python train.py --num_hidden_layers=10 --hidden_size=640 --num_attention_heads=10 --num_key_value_heads=10 --head_dim=64 --intermediate_size=2560 --vocab_size=13513 --hidden_act="swiglu" --norm="layernorm" --norm_place="pre" --norm_eps=1e-05 --positions="rope" --rope_theta=10000.0 --rope_fraction=1.0 --qk_norm=false --attn_scale=0.125 --bias="none" --tie_word_embeddings=true --parallel_block=false --init="normal" --init_std_qkv=0.029 --init_std_o=0.00648 --init_std_up=0.029 --init_std_down=0.00324 --optimizer="muon_variant" --learning_rate=0.01 --lr_mult_o=2.0 --lr_mult_down=0.7 --beta1=0.9 --lr_head=0.00693 --max_grad_norm=0.5 --warmup_steps=200 --schedule="wsd" --decay_fraction=0.567 --decay_shape="linear" --final_lr_fraction=0.05 --batch_tokens=131072 --max_seq_len=1024 --doc_mask=false --z_loss=1e-05 --train_tokens=860700000 --max_steps=6567 --dataset="wikipedia_en"
MLP neurons of a small language model. Each row is named by its layer, matrix (gate and up: input weights) and neuron, and shows model dimensions 128-191. Each number is 128 + 32 x the weight over its row's rms, rounded and kept within 0 to 255. A neuron's up and down rows have the sign that makes its largest values positive.
A block is one neuron, or neurons of one layer that tend to fire together. Before each block is what it responds to, as a language model described it from the Wikipedia text at the highest values.

Description: Word-initial prefix fragments
L5.gate80 [155 123 160  87 191 113 130 128  55 150 163  93 144 103  93 156  85 125 149 112 116  72 164 111 145 165 115 112 147 121 139 193 135  92 149  32 157  46 141  74  73 137 148 107 102 125 121 109 170  59  61  91  93 142 135  86 139 145 121 154 201 173 126 135]
L5.up80 [108 107 108 152 154  72 180 117 115 129  97 151 199 147  86 204  93 127 142 118 121 100  99 172 105 156 110 119 145 126 147 115  97 116 177  78 105  51 171 110 112 128 139 114 181 145 131  93 166  74 130 112 110  97 115 108 140 169 135 143 116 146 102 103]
L5.gate644 [ 88 104  71 102 122 117 153 110  92 125 107 120 104 106 136 131  94 135 139 119  66 145 122 121 138 192 136 107  73 112 135 136 163  84  72  51 165 157 166 159  88 122 149 128 176 127 115 110 128 134  98  92 142 104 196 104  76 145 155  96 169 133 108 125]
L5.up644 [147  97 120 117 160 151  67 147 128 132 109 166  81 114 115 142  50  77 109 188 136 140 135 131 150 142  74  79 144 131 135 172 154 146 210 126 165 108  90 120 136 119  94 171 101 104 159  88 107 155 107 138 131 126  99 112 121 189 161  99  96 144 136 132]
L5.gate1275 [100 150 169 123  98 156 150 137 143 189 152  99  97 114 101 172 135 142 144 143 159 122 129  80 133 119 115 122 133  86 161 115 109 137 125  86  94  91 174 137 147 118  90  75 133 113 104 141 124  95  76 126  49 179 161 169  83 118 179 127 135 158  88  98]
L5.up1275 [102  79  96 100  80 143 138 142  83 138 128 138 115 120 173 138  92 115  77 108 117 128 115 142  94 136 124 150 120  73 200  69 161 135 137 104 124 114 111 113 192  76 117  57 205 169 151 139 153 173 161 119 145 151 122 156 122 138 105 132 208 134 118  73]
L5.gate1324 [147  93 127 132 199 100 104 151 173 107 122 165 160 170 117 137  68 154 156  88 106 123 172 155 147 144 123 119 130 126 101 158 134 125 168  93 125 114 183 169  78 127 148 160 102 207  84 133 167  92 119 183 121 102  89 138 145  65 148 129  95 140 124 168]
L5.up1324 [ 99 170 125 143 127 186 110 188 158 117 133 129 116 171  83  80 105 146  83 181  98 105 152 173 181  91  95 111 106  77 116 120 124 154 133 134 134  65 132 164 103  98 145 184 120 125 136  98 146 107 130  82 134 164 141 154 156 192 190  91  89 141 145 119]
L5.gate1356 [ 78 125  81 149 108 167 152  96 164  66 160 102  89  95 140 107 137 125 132 113 126  94 106 130 102 145 181 100  70  97 146 182 116 139 101  85 133  80 126  90 157  98 170 136 105 140 161 178 144  91  85  72 135 121 163 102 116 126 145 155  93 144 122  56]
L5.up1356 [144 110 120 137  94 178 113 169 112 108 122 132 122 178 145 151 158  85 117 133 126 157 119 126 148 107 129 165 168 143 128 122 142  92 115 131 161 161 113  99 151 133 143  81 135 178 117 115 130 125  86 104 106 112 185  95  39 128 106 126  91 137 100 182]
L5.gate1824 [145 149 158 141 127 166 134 159 131 108  51 164  83  87 165 100  92 123 151 118 168 123  96 111  69 136 131 173 156  81 197 124 135 114 129 103 118 132 122  93  97 115 106 147 157  71 132 109 116 125  75 188 108 135 105  77 134 135 123 140 185 171 126 115]
L5.up1824 [107 158 112 101 122 103  97 106 132 115 159 122  81 149 107 151 124 105 101 108 162 120 161 150 163 115  91 100 125 201 159 180 117 151 139  76 178 135 132 111 137 100 170 123 120 143 155 153 166 143 141 184 170 162 105 108 125 116  67 149  99 120  96 103]
L5.gate2251 [ 97 135  71  83 152 145 110 155  77  95 104  75 203 100 127 127 135 147 138 109 124 169 104 113 104 122 151 108 137 118 134 133 170 100 117 107  98 146 126 140 124 138 117 104 165 144 133 133 148 119 170 155 128 174 180  87  89 154 122  92 180  95 110  94]
L5.up2251 [ 84 151 143 110  80 104 140 138 142  76 107 116 104 151  92 172 165 135 169 136 158  96 163  90 159 125  72 103 135 115  89 114  95 106 173 206 137 128 160 160  71 126 130  76 159  92  53 158 121 152  98 138 184 120 128  90 107 136 169  86  55 190  99 139]
L5.gate2306 [143 161  97 130 165 121 119 132 126  81 108 167  93  81 162 150  73 158 194  88 139 162 118 130 112  99 190  98 187 156  84 114 145 113 159 119 139 146 115 139 110  88 113 125 151 145 145  85 154 153  66 135 114 110 124 119  81 152 202 144 103 116 139 119]
L5.up2306 [115 145 121 128  99 121 114  78 109 186  83 123 150 142 161 103 120 111 153  93 111 162 116 155 129 127 134 152 154  90 128 111 146 137  75 157 177 127 150 114  94 143 122 131 176 142 107 138 114 162  83 131 111 112  94  96 100 161 141 137 172 106 136 107]

Description: Heading closing markers
L5.gate30 [136 128 156 159 103 168 105 141 157 164 105 114 119  86  75 117  79 144 139 103 140 167 116 162 124 133 127 163 173 181  88 182 173 124 109 148 173  83 153 128  99 100 132 107 162 189 157 124 125 111  99 112 139 142 157  98 171  90 103 130 134 148 173 151]
L5.up30 [ 99 141 191  34 221 127 152  98  89 154 154 130 111 110 148 149 115 102 160 168 127 147 128 111 124 153 134 107 170 120 130  95 150  97 111  99 118 112 157 157  94 147 104 139 171  56  99 148 110 165  68 174 102 119 115 139  81 230 113 167 134 122 116 195]
L5.gate460 [155 106 157 111 141 217  83 141 169 153 117  85  83  76 203 134 182 141 177 107  60 140 130  48 153 176 147 105 197  62  89 164 118 103  68 149 136 105 125 116 121 109 120  89 149  94 118 102 104 121  34 158 104  94  54 117 112 150 165 119 115 100 194  87]
L5.up460 [141 127 142 107 106 122 140 167  94 112 152 119 149  84 116  95 109 183  58 132 138 126 174 100 149 143 221  81 163  95 107 116 128 115  97  95 113 117 101  87 189 195 106 117 126 144 195  46 127 110 124 144 101 128 168 115 165 140 152 146  65 133 180  90]
L5.gate593 [137 115 159 108 111 168 121 177 166 133 122 124 110 130  81 117 126 158  95 160 155 140 137 123  90 134 138 143 160 189 120  82 161 153 132  85 194 137 150 112 144 125 109  90 184 116 199 170 155 165 151 132 167 129 150 107 127 153 136  72 182 106 114 163]
L5.up593 [122 126 139 117 186 124 156 143 183 116 150 132 152 101 202 174 123 108 117 143 132 186 118 152  98 118 153 168 101 215 165  89  77 168  98 109  75  88 141  96 125 154 128 105 130 160 147 156 141 103 147 130 113 163 160  77 125 140  79 134 174 137 191 217]
L5.gate847 [122  65 152 112 158 141 135 129  99 108 124 132 159 142 152 113 125 141 129 112 130 130  81 144 128 158 123 102 158 126 161 146  76  73 124 123 132 155 158  81 155 124 125 152 145 185 111  62 111 116 171 107 117 105  95 123 144 120  65 176 140 147 181 105]
L5.up847 [116 127 136 140 129  96 150 118 205 138 141 227 133 150 145 135 107  77 162 131 136 141 116 100 138  90 195  92 144 117 131 153 132 120 128 113 118 158 114 116 145 148 125 126 120 142  95 106  63 103 148 196  77 124 144 127 194 171 118  96 119 146 166 129]
L5.gate1527 [182 201  76  91 132 100 136 149 146 214 111 140 134  99 139 107  80 104 166 138 161 153 138 161 168 126  78  89 174  78 151  94 139 137 153 116 143 110 133 195 198  94 155 136  61 125 121 174 123 139 182  99 101 102 106 158 206  63 124 118 142 193 110 121]
L5.up1527 [101 152  86 113  97  98 100 140 110 109  73 141 117  79  99  69 125  89 110 131 119 145 146 141 162 126  70 104 157  97  32 120 206 113 150 104  11 112 146  94 131 134 106 158 107 171  91  87  49  76 152 190 133  88 101 120 147 118 139 121 140 151  62 116]
L5.gate1843 [ 92 127 118 149 133 106  82 112  80 101  90 134 122 136 211 130 111 111  72 138  77 136 151 129 162 118 117 122 145 118 125 151 134 134 165  72 124 101 116 137 120 112 147 137 174 161 169 136 105 132  76 131 149  92  49 120 117  65 176 120 130 164  52 145]
L5.up1843 [100 170 177  98 165 127  86 159  79 119  97  83 169 146 123  73 106 144 155 110  61 176 132 128 148  87 164 108 129 182 164 137 135 141  81 162 148  96  92 165 121 138  72  75 111 126 111 135 104 156 142 120 157  39  56 123 146 105 150  40  50 175  84 113]
L5.gate1979 [122 136 157 156 136  90  67 143 112 195 137 131 149 141 105  87  84 128  89  84 144 139  99 179 116 110 134  72 151  97 147 148 177 168 108  82  93 176 134 122  95 114 202  81 130 167 162  76  90 148 125 118 124 152 120 153 126 146 124 187 164 186 108 139]
L5.up1979 [118 153 115 147 163 123 147 197 105 131  87 141  87 121 146 121 143  80 164 105 134 150 149 128 128 193  83 153 155 139 115 137  91  70 113 132 137 126 138 177 158  88 109 133  69 109  98 165 162 114  76 173 109  92 149 100 161 129 140 137 141 143 106  89]
L5.gate2281 [125 110  77 135 130 112 129 102 113 144 114  90 163 162 120  49 131  95 151  85 167  99  51 124 152  62 157 136 181 122 155 135 148 137 104 108 164  68 101 105 178 104 109 121 167 105  98 123 176 161  85 160 147 107  69 119 137 126 166 146 126 122 125 140]
L5.up2281 [121 134  79  87 136 116 129 142 131 152  72  37 109 106 138  98 155  73 118 130  64 150 123 131 163 101 211  81 169 174  87 104 140 128 151 151 150 154 177 120 131 127 144 128 136 101 111 191 160 128 103 128 113 106  80  93 148 166 114 143 227  94 107 146]

Description: Word-initial "ex" fragment
L7.gate650 [ 88 140  93 109  90 166 139 127 109 108 101  85 162  89 147 164 122 116  88 124 107  46 134 183 120 123 136 131 136 142 123  87 172  62  65 118 124 119 136 105 148 137 133 115 140 173 118 124 145  91 118 177 137 102 164 163 120 125  83 159  83 182 107 165]
L7.up650 [142  85 121 125 171  74 124 132  65 189 138 102 107 128 117  88 132 138 138 132 202  74 160  78 124 136 147 122 118  82 153 139 134  74 126  79 115 133 114 150 130 157 107 115 102 132 166 118 151 168 162 163 142 140 117  58 140 115 142 136  77 123  89 159]
L7.gate701 [151 163 219 125 106 109  92 162  92 132 153 123 150  80 111 145 117 171 113 102 129 126  55 121 149 179 118  77 150 170 130 115 127 175 161 102 158 145 132  99 133 140 149  92 129 160  76 182 108  70 111 158 101 123 148 113 159 143 138 145 113 129 103 105]
L7.up701 [162  68  78  66 137  48 100 172  61 128 163  72 120 135 142 125 158 102  57 145 112 114 138 144 156  32 102 101 142 129  45 148  92 114 128 118 101 112 161 116 151 143 135 127 185 143 100 163 111 143 137 138 173 134 111  74 140 100  80 126 154 120 134 107]
L7.gate975 [100 111 109 174 184 127  99 114 135  76 140 118 146 104  97 123 130  94 102 170 105 161 164 121 161 164 198 163 139 133 147 145 101  78 112 110 146 150 157  39 194 144 194 165  82  94 162 110  96 100 104 145  94 130  76 119 151 109 125  98 157 144 135 152]
L7.up975 [ 32 102 107 129 134 152  90 104 130  98  95 150  87 139 125 118 166 120 189 129 138 117 126 148 123 112 145 125 160 103 177  70 135 121 204  99 111  93 137 149 139 122  92  89 171 138 149 128  72 200 138 127 160 164 108 117 141 170 151 155  80 163 153 169]
L7.gate1021 [ 86 138 151 148 168 135 146  66 116  59 148 147  91  83 167  98 104 121 163  73 176  99 159 134 154 154  96 141 118  89 106 119  96 142 128 130 139 139 120 144 111 141 146 140 148 178 126 137 155 131 139 102 126  74 125  93 168 140 134 146 143 152 139 123]
L7.up1021 [155 134 194 145 144 173 151 106 176 121 156 129 130 159 174  94  94  77 119 136 103 121 124   1 128 201  92 111 156  96 140 129 120  96 140 136 169 133 129  92  61 151 236 112 119 193 139 103 126 129 131 117 110  78  80  66 172  34 153 137 150 101 106  75]
L7.gate1045 [105 108 156 155 129 139 106 169 102 127  89 151 176 186 163 102  81 172 115 156 190  93 176  35 118 146 205  67 158 126 116 170 136 149 102 128  67 161  96 100 125 151 144 156 155 163 149 141 127  98  93 164 129 136 148 133 117 174 113 128 177 147 113 128]
L7.up1045 [125 178 140  99 215 130  90 171 149 140 167 200 161 164 136 157 143 125 143  92 105 149 147  94 133 115 150  91 172 138 102 171  93 117 148 151  71 186 156 134 116 107 105 188 110 141 175  50 113 132 108 185  85  76 134 113  28 115 163 146 115 119 162 149]
L7.gate1503 [101  86 152 154 190 154 143 128  90  92 170 118 227 168 109 105 121 104 107 141 173 169 141 108 137 164 197 148 141 120  66 145 116  93  75 115 132 148 154  54 136 109 192 179 123 119 147 116 166  86 113 126  59  75 169 111 109 119 141  82 136 199 136 101]
L7.up1503 [122 206  85 154 133 112 101 115 165 119 110 184  53 147  99 106 135 116 101  95 138  58 122 111 119  54 113 138 117 107 119  99 123 158 159  90 128  67  65 166 133 106  76 171 178 150 134  81  89 149  84 141 237 194 149 163 130 143 134 160  88 152  82 172]
L7.gate1708 [ 74 118 116 159 131 156  92 108 107 134 143  68 163 110 175 129 189 128 146  91 137 112 169  81 101 156 159 120 163 106 147 134 110 135 158  85 176 157 173 107 154 121 112 138 133 197 122  53 125 172 123 111 100 124 155 119 166 102 190 185 143 129 172 148]
L7.up1708 [ 65 108  88 158  81  88 191 101 127 146 122 104  74 154 110  75  86 161  85  72 158 127 115 126 185 104 123 168 123 111 112 117 162 113  95 186 120 143 132  99 165 130 129 147   0 152 141  84  88 129 160 191 141 147 173  72 102 147 118 140 140  81 139 118]
L7.gate2413 [111 196 110  92 118 108 113 167 164 110 145 107 116 142 182 165 160 112 104 172  80 180 128 157 140  98 126 106 130 158  87 125 108  97  54 141 123 183 150 105 163 136 130 141  56  88 124  93 148 140 167 196  91 108 177 127 140 159 180 152  69  90 184 151]
L7.up2413 [142 138 135 103 143  86 182 171 182 156 252 114 134 141  85  80 121 128 137 156 115 169 181 204 145 104 151 162 142 140 194 180 123  99  97 115 122 110 120 165 122 119 130  75 130 153 189 139 117  91  97 162 125 134  37 113 146  92 120 216 124 168 103 119]

Description: Incomplete word-start fragments
L3.gate1371 [ 98 173 107  60 123  81 135 170 140 159 138 164 155 126 127 138 115 101  97 115 154 133 138 172 114 106 157  81 143  95 172 103 112  91 183 104 112 157 132  87 161 126 151 140 109 124 123 108 119 118 151 150 133 155  84  99 152 188  92  50 124 154 147 169]
L3.up1371 [163  90 133  68 165 171  79 168 107 126 173  84 131 154 133 154 110 143 152  81 127  58  83 190  96 132 108 134 167  85 129 140  90  97 118  56  94 161  84 154  83  70 133 143 183  94 119 209 126 154 126 113  56 112 126 141 115 165 192 130 120 166 153  82]

Description: Token after a proper name
L3.gate946 [ 94  57 142  96 124 133 107 150  91 210 103 107 147 124  86 153  84 129  90  97 191  90 135 158 182 129 142 120 154  94  89 110 150 128 146 149  63 125 148 123 150 129 115 125  72 118 126 122 123 133 156 143 134  64  98 127 109 106  98 123 168  93 176 144]
L3.up946 [ 87 114 102 105 146 161 124 129 154  66  83 114 111 155 134 148 179 154 145 139 117 100 241 179 118 138 185 110  70  74 106  92 181 111 145 123  74 101 169 163 135 118 156 136 111 130  86 111 159 171 148 157 131 144 113 176 105 124 149 164  86 101 121 145]

Description: Article titles and foreign names
L7.gate147 [ 70 114 119  63 177 151 125 140 182 141 169 163 133 166 143 123 136 110 115 158 110  92 127 130  78 255  60 125 121 130 178  98  95 156 154  86 185 148 139 154  55 151  82  94 105  87  86 129 101  96 111 129 153 100 166 129 158  71 123 125  97 172 170 151]
L7.up147 [105 144  35  57 145 128 160 170 136 120 186 121 113 152  96 171 115  63 156  74 150 155 150 124 155 206 129  84 189 131 169 138 101 122 145 113 164 148 157 146 135 140 167 103 148 103 158  70 126 124 130  98 185  65 153 198 107  94 134  99  77 192 123 138]
L7.gate160 [108 118 170 109 135 121  93 137 132  84 171  69  96 114 117 194 159  94 107  94 137 145 123 138 149 131  86 128 181 143 141 155 181 131 167 120 131  43 161 107 174 108 121 111 130 150 140  96 118 128 196 109 107 167  98  53 112 156 123  98 172 128 107 135]
L7.up160 [197  49 138  96 164 193  64 109 138 108  67  69 131 114 170 138 137 150 107 151 115 154  78 128 110 139 110 116 112  35 137 181 140 118 152 173 138  59 125  84 156 193 153 162 151 125 138 137 161  85 100 124 107 110 111  85 121  88 112  74 145 120 111 152]
L7.gate262 [122 147  89 183 129 127 117 141 181 129 121 136 111  98 107 153 132 172 123  79 117  90 151  95 156 113 145 124 136 118 138 145  77  88 148  89 139 101 122 120 106 191 225 121 122 152 107 152 135  93  73  76 103 136 133  88 137 141 114 119  96 140 120 117]
L7.up262 [172 151 120 154 157 139 160 133 158 138  91 119  89  76 139 154 132 139 124 147  81  95  80 117 161 100 110 129 146 152 153 144  95 173 155 118 129 159  42 167  80 144 160 154 105 187  19 144 110 110 130 115 107 104 153  91  97 161 111 105 160  99 131 173]
L7.gate377 [177 101  73 140 167 141  96 131  91 134  70 161 189 114 183 152 167 156 115 128  97  98 136 151 107 152 127 152 163 118 146 146 104 119 128 173 147 125 129 141 197 143 182 110 169 125  83 116  66 130 136 119 135  72 112 122 190 111 131  69 128 149 130 135]
L7.up377 [153 137 156  67 163  51 135  61 117 163 131 118 109 106  91 109 113 191 140 142  82  87 111 122 182 128 173  81 101 127 101 152 175 102 117 219 142  95 107  76 142 142 114 116 121 120  67 184 143 157 119 128 155  90  85 114 163 119 191 126 131 150 154  80]
L7.gate1259 [108 100 112  74 124 137 136 135 120 108 137 155 142 148 123 163 107 174 107 174 116  96 115 126 169 149 114 148  93 131 147  97  66 146 170  89  87  99 108 146 133  97 165 141  89 116 108 163 162 142 162 111 197 146 137 115 140 136 134 142 130 101 192  96]
L7.up1259 [154 109  87 130 179 158 106 163 115 143 125 169 111  94 174 186 137  87 112 173  70 124  90 157 136 160 114 118  90 124 193 123 111 124 140 133  86 168 105 185 120 148 107 149 143 113 126 195 109 147  92 169 162  87  53 104 154 146 140 148 166 118 144 148]
L7.gate1355 [109  99  88 134 167 132  89  89 121 185  99 133 128 135 177 191 140 137 133 122 137 157 138 109 116 123  96 123 109 128 150 104 118 138 168 153  83 116 135 160 114 135 144 106 165 163 103 125 131 172 185 114 165 127 145 162 169 101 128 116 106 107 155 188]
L7.up1355 [138 162  96 105 121 104 222 129  82 144 113 133  87  97 139 158 167 133  69 196 138 183 130 111  93 191 139 143 143 123 195 153  80 110 121  66 129 143 130 178  83 152 123 153 147 123 120 137 166 129 119 174 189  94 134 111  94 137 100 164 182 167 161 161]
L7.gate1681 [ 62  91 143 107 110 171 122 122 176 113 117 151 163 116 160 135 179 164 139 100 125 121 134 140  99 174 141  98 137 114 131 111 151  89  79 110  92 118 127 160 121 115 100 109  67 184 137 154 131 169 174 115 135 112 139 144 172 165 160  65 120 176  98 118]
L7.up1681 [ 94 124 112 106 132 146 171 124 148 126 110 167 180 133 163  94 157 132 135 116 148 121 104 118 157 120  49 113  74 116 141 106  87 178 131 111 172 132 205 147 115  98 145 116  97 157 101  81 131  91 123 122  87 154 160 196 156 132 139  83  53 142 141 122]
L7.gate2295 [119  99 108  85 128 128 121 117  92 104 119  91 166 140 159 206 117 131 165 165 119 117 106 112 133 174 140 128 166  87 131 106 114  92 179 115 158 116  71 160  83  99 208  92 167 147 172  91 119  50 112 123 140 107 155  63 132 131 124 100  89 131 134 119]
L7.up2295 [114 114 106 169 215 143 107  56 157  84 189 161 110 119 150 116 128 140 171 146 134 110 117  94 124 139  96 106  98 159 139 120  98 144 111 113 126  85 148 140 116 176 119 141 140 103 109 146 149 130 229 158 159 102 113 155  99 113 119 201 172 126 167  72]

Description: Prefix-like and structural breaks
L3.gate1762 [154 167 165 113 126  67  85 124 120 139 147 136 181 120 141 180 101 128 155 128  97  89 146 147 118 145 147 177 174 117  86 158 124  74  86 148 126  75 141 155 163 136 129  95 205 122  67 169 114 153 136 138 137 125 188  79  78 173 170 206 120 149 132 146]
L3.up1762 [147 154 143 156 176 159 128 151  78  92 169  80 139 129 144  94 147 129 135 142  61 140  53 159 116 125 143 134 177 124  33  87 129 133 143 166 100 133 176 168 123 110 154 145 167 107 115 115 129  98 138 101 125 147 174 142  88 161 119 173  92 121 132 132]